{
  "vocab_size": 8192,
  "qk_norm": true,
  "schedule": "wsd",
  "batch_tokens": 131072
}
MLP neurons of a small language model. Each row is named by its layer, matrix (up: input weights; down: output weights) and neuron, and shows model dimensions 64-319. Each number is 128 + 32 x the weight over its row's rms, rounded and kept within 0 to 255. Numbers have three digits each.
After each neuron's rows, "fires on" lists the tokens most often at its 100 highest values on Wikipedia text that the model never trained on. A number after a token or word is its count.

L5.up449:116083144092171073115096156123123117157181164071139169136152140109095143060128058124072114133151135104143087096152112141070108117088087121095139164106142142158093086123139189150152164098119139075109125150148073138146180110131147133118163098129102090124151127149132170140124139129101183107117138139076090096148085075121128063123129130156112111163102123098157178087133131124144170137080168119127146219126165142147138094107188119106147095085127135120143114180122194060203134204137169124171144113167104091125129134112113117144141128121162132116152137139087188172070102107107162138093109155099128102088110099172165139139120142091123096177113054156206144122134152155084079177118174113111074179119082151097111095125097093083141150170188067177117113134171101150092148120124182
L5.down449:145138141104144086094162113152083079089109124143145142073095137118146175171141169075122199098113105122079167134197071139141115153123140082056079127174149063090117118085203105101104144123114174144157122129150198161140102138112086148117119086094121162127149163094092123073160174134083066113124109095130182150127103177139152180076109068122110145136146175141132111157138130126144171133207125118148128100108104131078198176154127173129166099149134148118155125124095159173153090105146153132114178089137145214102133148122126137153127085168032163144119176138134088099173130134140124166149132114101135124146152108081117111118145127144157157159132133168146164151130130139144114072127112182091136041168153160109093134153132129187140139086113149101128161152000190183125086146144167
fires on: "|" 35, ")" 10, ";" 8, " York" 6

L5.up221:171162151113163165170152138127207164097162143068186135134065111159128176166086145096148154177165086132121103120067134099123129166193135141099096100127108069156166127093110091082171094123112109147161114142153101104076141164108184104129092116199127098101125164148133145174124166102105146152116131186137067095107111123128113151078057096111146109176138192178145100144134119132122142140110134125105114129131136088115129182171065096121149173152116136171143087107121135133080124098104136092190138067140164144164150070181130127216125111102095132092203131103118069107164133189157131078141087102153105161146173141104115151171128115161065149101146172062162090105147091113090129133163101120177139162123164067111126124153109204175127096128107149080074104099096151084166106134157154
L5.down221:142107118132094168111133144134073177068097109122113185189116145147178055195155154141070135139104133098091106158115184182091145158095088148125190144159143192111107115116112178124097081167148134144130126129114178128137171122103096151129089138097128105151124096154104167088181082174103123111116167099159118095102155137192131082139218143119163139100145098093178193123141087161095123099106116100107110079145119163119181080103192135110132082085169146079132167133132136144173133113159131170070084142131077104089104116113159113050129123162133117109082160136142156149078194108070107137086158134121134094145076117107130121121119182145129122193171097169083170116132083080126132087181168183117058123148110164200128176120141080115135158118166102090178174135085154175118154153098191
fires on: "'" 20, "s" 19, "i" 9, " and" 9, "ly" 5, "." 5

L3.up307:111146184118128084125168219152144116146130068122152144091188157149092119153143085114102084130181151108137135146073086143094113127108075106081116137116138062189074137128092137148095160108109158128123157146123105061067124110175167100144159108148169085117145083157121117099094123061141128101143090135086152121182080071090109064135065107115123104152075189129173111159109151123100149164117159114080129163125129143142101121098128101148174171154167137135154139144122125093137178182143081191153095171148131155162121098118145139117145068120121073093105139188176159087128123186151100126097125138103195167054136114151084108147078162111129135198160149114144166064132156114112106145140129110114121124153134125185113134166137165116069147135136128131159133121084135120120149217132126
L3.down307:138127148132170155174120073102146125113128151161131117136073111112128147088148142147106131065121172141128135125101131102157143182125181117121124157125121173069180064149141151147249113181088083135115103150135149184139149157142146089076087129078117158126108127050135146092129144163127160085196093103143116148134117211153108099081164152191134139151107147050123134152109147118147131091169142124170146082157135108193125112153161141166091172155087122164171144122115095087134120089080134087153168049152125132136101172085145134105151114139076184126162136162178067195119097059122163109122101170126119125103117138126153085102150079122112149116114113093179083154090070132160176096092064106148201097086176141108134153167114080105064096168123085136125074116148131106128120096145066
fires on: "–" 27, "." 13, ":" 11, "S" 4, ")" 4

L3.up1009:153124114101132139097108137176176168111092150129135118153123170172174170083096140163108127180093153174172147140094049106143164070028137171120092109105151135156120162144151151096148126170114133092140120149123088081075142178180195104108154108084065099142125111076112163104126153087166133088096122161118120071156141095112143160161153146088106157138122179087123172127139112123130126114141162119149148150103154112181116139105159142173103128119127150069192049077075110137066107135128108081106132074129158107058125157225103082096097107133148129085168121046134112075172127105104143117132147135113152145152169083124096117194122172092089130118105103113152117126096096142155156230089135115137134147179099103145066112164139142101097144154100146144075094115170102098144133106182101
L3.down1009:167123164108132156098135174119151129157149116132158136127107096128076076117134146143171134066144106133109174179141139054125154198161122102126144116141157124115104113151113111131127150142087094148118129155100127116145134119086137157132066121121135124144133146137071139167137144098119149186133126117083166110131049131138135116068124113149161087113126119078081143084104166165124100148113121123151107126162147126095119137152116147160151186139130094172132149142096149104144104137126137175121102168102082163120136107056174165125102150150147175095098115193176136157112133108143148099121158126100180130091082169153154157106146064170100129153160135140157149043112161139083107103135119118122019111124139166112182179169064101139150159125093126087153141146141175098117134181134135
fires on: "." 65, " of" 4, "19" 4, "\n" 4

L3.up325:152141136087169171165094187111113113114090138180171110097170112127122100134173094104175063140145163099106118172122102149084139143110044125144150158126161120122128127120086140125157150169127167092145156127124125119152138116098132060108125133164097106117123096068194166155166099068111132133138115157121159076124114062100140092159164110144145174132115093156099138126128113144134144106146149101141128127134124161119187133103099133154119124086129128117107130167119160127074018163116183155109071158104128083183114107125071087135126083165117130148177146192121084151139120097087164163143142170146137116124204136124126036158119112169142094126104118124094128107142104152106094108111187170139107205176108169129174141105091104163145132114149119139101133149162174129112124117125148
L3.down325:102071119126104102124205092133114164134147127074105151150100136128139133106080163128096212120136124168100134101144151135134151148161188148132097129118091144109101133103116073106093142101155106158139144118099157112072105200129147177147158124075181135106113144164085105129067196197135116106142131074124091147123125185181121142088119142126134135125154145136176107138137140115148119110121125146083124143164130111184118178128161147077131126206129143129151129088150108136118223131130052116115168101133103149087188131159176133124159175096101179099106127127165127138124117179157114092129105108082110124122083111133116188122145164103130190163119133108148125161131181094145139129137082116167099077133159094140116085200144158081114138105111180098209135100121090144121174151134094
fires on: " |" 20, " and" 14, "|" 12, ";" 6, " league" 4

L3.up1520:096165134138135123105099132150121155130097141136098107094158156161151178091145104130086137129126167103114140118160087102161113085072089148097149098111114103145098134069148151097165146102114117133120128167142111118085160147152160133114102082106104130128175163120095189119119160113086202090096111161106183088049153150108140131136127085079117106101091125074157109075093092097148135121140153099203127223110152089160134172119076090144138114119073191084137167126110161125170081125109162085163127149156095148139135168162162112167043139068093105111149142111055105139117120091123138144152068123166124153082148106115132110191128116135143160111171122109142138113175096127087170155127096146125126239083140130093083119187173095108129155111137108192074071124149122096089095110130151
L3.down1520:153168185071115100152125106101161058098140151132148152137100068127066149142108121165179133114150138112146161089101155090060130180146142114137130090161131168105167085120134141143077073163131096164131137135160093128182129070120133165104097161119147184098139084148149084142132100133161057126213139110156098138169175102128158141137131154144159138149128131107086137178161124135152121085122103129078115078151124146099166124120133153123101121150163093160122138110147155110121219130154121141091149108098129140150072098080182094056106115130137067121122129141136209090163141150170116127138134137157096124153132158147115173164076125077155122142071143126130163117154216140135146156151132093153115084154128198123174077118110186117105114113073154120118178132080130137134165156143093
fires on: ")" 30, ";" 9, " and" 7, " a" 5, " directed" 4, " football" 4

L3.up1299:208100141101097085125072178104182126091137125104122075108154153112118162162094108148132188171163122093153080142103146098084140141084121096148141150118148106227135144076101166096096171180118164158161076152169110110131164156143171140133135104144103103120092061115069128138145193103132150118129095132105127062122094162120171048126113113138112101182102162073125137124124094147168104078138123075133112154107175123125123158151098108121160109127124230112169118165109114038123147211132125125114140137137134112086140179109115108169166119110117081084117111161127173130123142136150154095094167161137097145117182146126109080142084163136121203097065175169160145161120089158178119188111137131126163116131152155137100060121168160109117137166086102164096104074191132087137091147146091
L3.down1299:102118153116150139163160072214080215085148162125119195128110092106104151107189148137154149140090082142188143187153092108162100109194139141081122110093108169087070113141192099129166086178120075114110112172075093082112109129062142184122103134139117100130155120170108134175090071154132142142145096122141078160127112120155087168132160068143133096118128153114115155127114109112136176146110170106132159148146140089123089122100127153161101162159102051137114149098099143170164086088135090151131081130088145163072141111164135149133105111162142100120162106161195108124186089149139126076107075111128171124072104080141130156124143106139099078159122115112093164156162109123079151146090223155080090179106125129131137122139114091156151161104110132160144105158021127146106148146114171
fires on: "\n\n" 31, "\n" 13, " (" 12, "." 4

L3.up1905:166094116134123144167165133125134105068136119182124151084065137136173169121109177167166146086173152174108092118120111093080166125114084164128097156140164081164184143116181190152157142096116203153126126148110079144096094127146181151097076107100156082094098138126125155147097182061095077159126138173104150124087154133160129067089129122087164082187064153106099122100173145073140093117097133103107077123107144145154168126151102127169118112091126182136154159179124121069126129139174112108142154107107152171090127147125180093170093113107129106097115110114139126104165158099103106166187111131148178120140158073112148107161096149150206192107100146125130141156140096143112137111120168164160128130143113124164099109055135190153139066172108113084092147121105126070155109225151162
L3.down1905:144128132149176127137108197097182069139097147089128193132107201123143140146144099061130161121098066108193094175158089094044162136152146115175157145144112126109097170104088118124139110136092170141124139139112097157173112115078128224107147150129076157095149181103139095084153196153132153155095140125127072101131153092138149173059162122055136126114123100103122145078154104165119151107154210154122119127137104172112147118120149143100094113106087166118129067121131126133129125125102122100176169109178139158141151144157113119194181082127156163132117130118069077108114126108111128102116130152119131106146144063156174078130114144096117098171113097121164072148144100149126148084093141157144149094066116114117172145082146142184159127137098090129158114127174080141084198148125153
fires on: ";" 44, ":" 26, " /" 12, " |" 4

L3.up408:173168179181135117140139158122104098098059165120133096132093117102160144095078160135133171142135137086116110119135082132149214138166128101140128129126150146062129169093127147153147115153128085133168103099103054165102142158174138149113093113135158081210111157103128142134114138138182067140180183110126198151133175108149022177135092104144147154162095114064130139118111140087150117141142154083173096135111146124138104126117119139196131108137127156117102165158168145163124114083169142142087071143123159070151125119111194087119072197139167085097134137069149156068100093128155203143090107147186179152115173133163101138155087129110155102143165145121108138158104072136107140118121159144121149107053125102164043102112084144135086164147106134072081114070117184116106114116166153
L3.down408:139205169136108118171132086092136156160158132133095147112151099132116118122112177102123072113112161168093066179085126115136120092232141102113151119104143122117146131146056108132200067155167152111134101118130153049154123176178130085085115140104166114168085132108145074083127156121127183123089089145123175162094157195112119082066111156063134142073115102171144122081132118107145126107130120138120115109157131124166117077154118148094104167116089117087132102126122085109171154132141086100146189065140126159161124152071048129105213078178111107152065126170076150097175144146100063095108176065112152142139151143134112110142092132125163171121110159095161138123174160164120163141132155124112077175139166154096124117167162092095137112136122069149105088135159186152151200115125069
fires on: "," 47, " in" 7, " Division" 5

L5.up317:137144134102119107132100119092126097091105099151071161116171143123128122167079164106117104091143172168159136075132109148117171109135130151184166136159105118177153168109110106110118128115119137125157171152119104085140146153106214130117068110127118080150145179119204166160100195117111134130074148162104138242134139100098130145090168078088082102124154133197165078150123079104155136057146158116128135100110144102110093160061132082119152150078073170134117134152111118166102128128141066087145142149060137151181149079097076116107107141146135097111097078060165131097104087133108165086157044137163093149107106107119150124188115136213049153148150182127107202110125106133148108142109088112104125175098138168122156114134159126134120131128137115126114090123155142058159071116143144
L5.down317:123121190152148153167182116153100183126124123144140069137075156131160083106145097136075167176138127051074112077101127112132122209101110114086100146147180164079041094109150148141132099106168117041138089111149098057166137094127109184128142147148139097087108062184141109073165128106114109134119169136156135105096058197129135131153044177143136152137124096117081151120166134141157125159125083129154123140120139134152140098157127140106117088148157093125130179156124124109158105139148182182113134150193093109070098170164154105145163123131091114093148161168145124120158212092139105146138152110136157093130135125127101142129160124107135123144135087139124071101158153156105143160213156134108108130120124074078104094126068125123103139131080130140100197148079143166080143169098104
fires on: "." 48, "d" 4, " Grand" 4, "'" 4

L3.up1600:149166103132138143098124109093113135073109114159090179154143156119120175085097138134104091132149167138114199128103061176124121098125136131067176068148149162111108164115150186125107163168135169138109134126161137095142111119126151156149121144141109142109103131123090130150184088126123161164138100143150162109064133110102101092130130133085146128170079174114128118090133162123132108105117121153146095112093156124094135086119110139210145071096144139160107121220152165060124143075185164142160124093120159121104173117125115117127144022118127095095110124113125105114171168106078138126165195127111135135140113128076104133158101155174111168146177107152137184111186148176093057110141212035143133181096085125182118161157055069138144132163150088189114151187136103120146084144104133
L3.down1600:155104140140106119133082134135135109176166128092156094106100129128135054137176145102200193112122101167181066122143171068104140147116137141154103127073109121095137161119107098111184113111138119091133159170102128160129161119147083087071130134051107083174138136121150101043030177115104123153102181156098113128124156131121125150124140111145092073078142121117140165121085137135110133149113130092121152186200127142095121181125112171114111141198100150074150113035051123167150148181118138134098151124130096182176113159089126149148135184146125179113132141128141102088120095130172110154124102086155119131107125112167151134142175115107142131109089144129136126134082140136167169132144010153107125141160149122067106086071168151131104153127087201083097142047044129159146191130138105
fires on: "," 16, " a" 16, "s" 12, " held" 6, " GT" 5, "." 5

L3.up636:180132147085118177095106154190140095179067190163101143121115140134152144138118086103161077126087128112137154098102113186110117132109159153109083110188123129123090127112145133118107153109137150097146156175128097141132075086191129134122105091124166136194117134158125126115129100102163118124124094139159070122141104081167123132130155140085155146192118153058132133120134170105125076140120102135159130151094098114116136077078146195218161072116196160115111137104159165132115103161152106140127090080124149105122088154087149119175081121135169110077101152161161062196165131123118144062148142095114180110118153124142137161187124145126153171179123124098166204017148148133138153112164190158131068122126104128183119133138154105041080180185105135115137120149125119054157117171140171
L3.down636:113127152153129118169147132139185134128128077094140145144086084123144108131172160100123122092131091151115109110157140058125095194173132131156151143122176144084143113114069106159139112151112138093143107126074104100099138192105189156135167167115081117115135093129132100084153125099134145137177135155139104121177095108100152104113174156134133127115114109129139186086108131133117156189138190111146104154159145130139112084138100069145129171145068128141161169112069074087112131098108123114137191106093144138123159183120065104120142121126089147123132112061108153162182110108132109110111161115159156136127075133169090035141133099143112168175121180085112069164178153174104144090096137116129138173090175200153135092137132151168150161068087054145151113141150148209110182136139085
fires on: "." 61, "," 17, ":" 16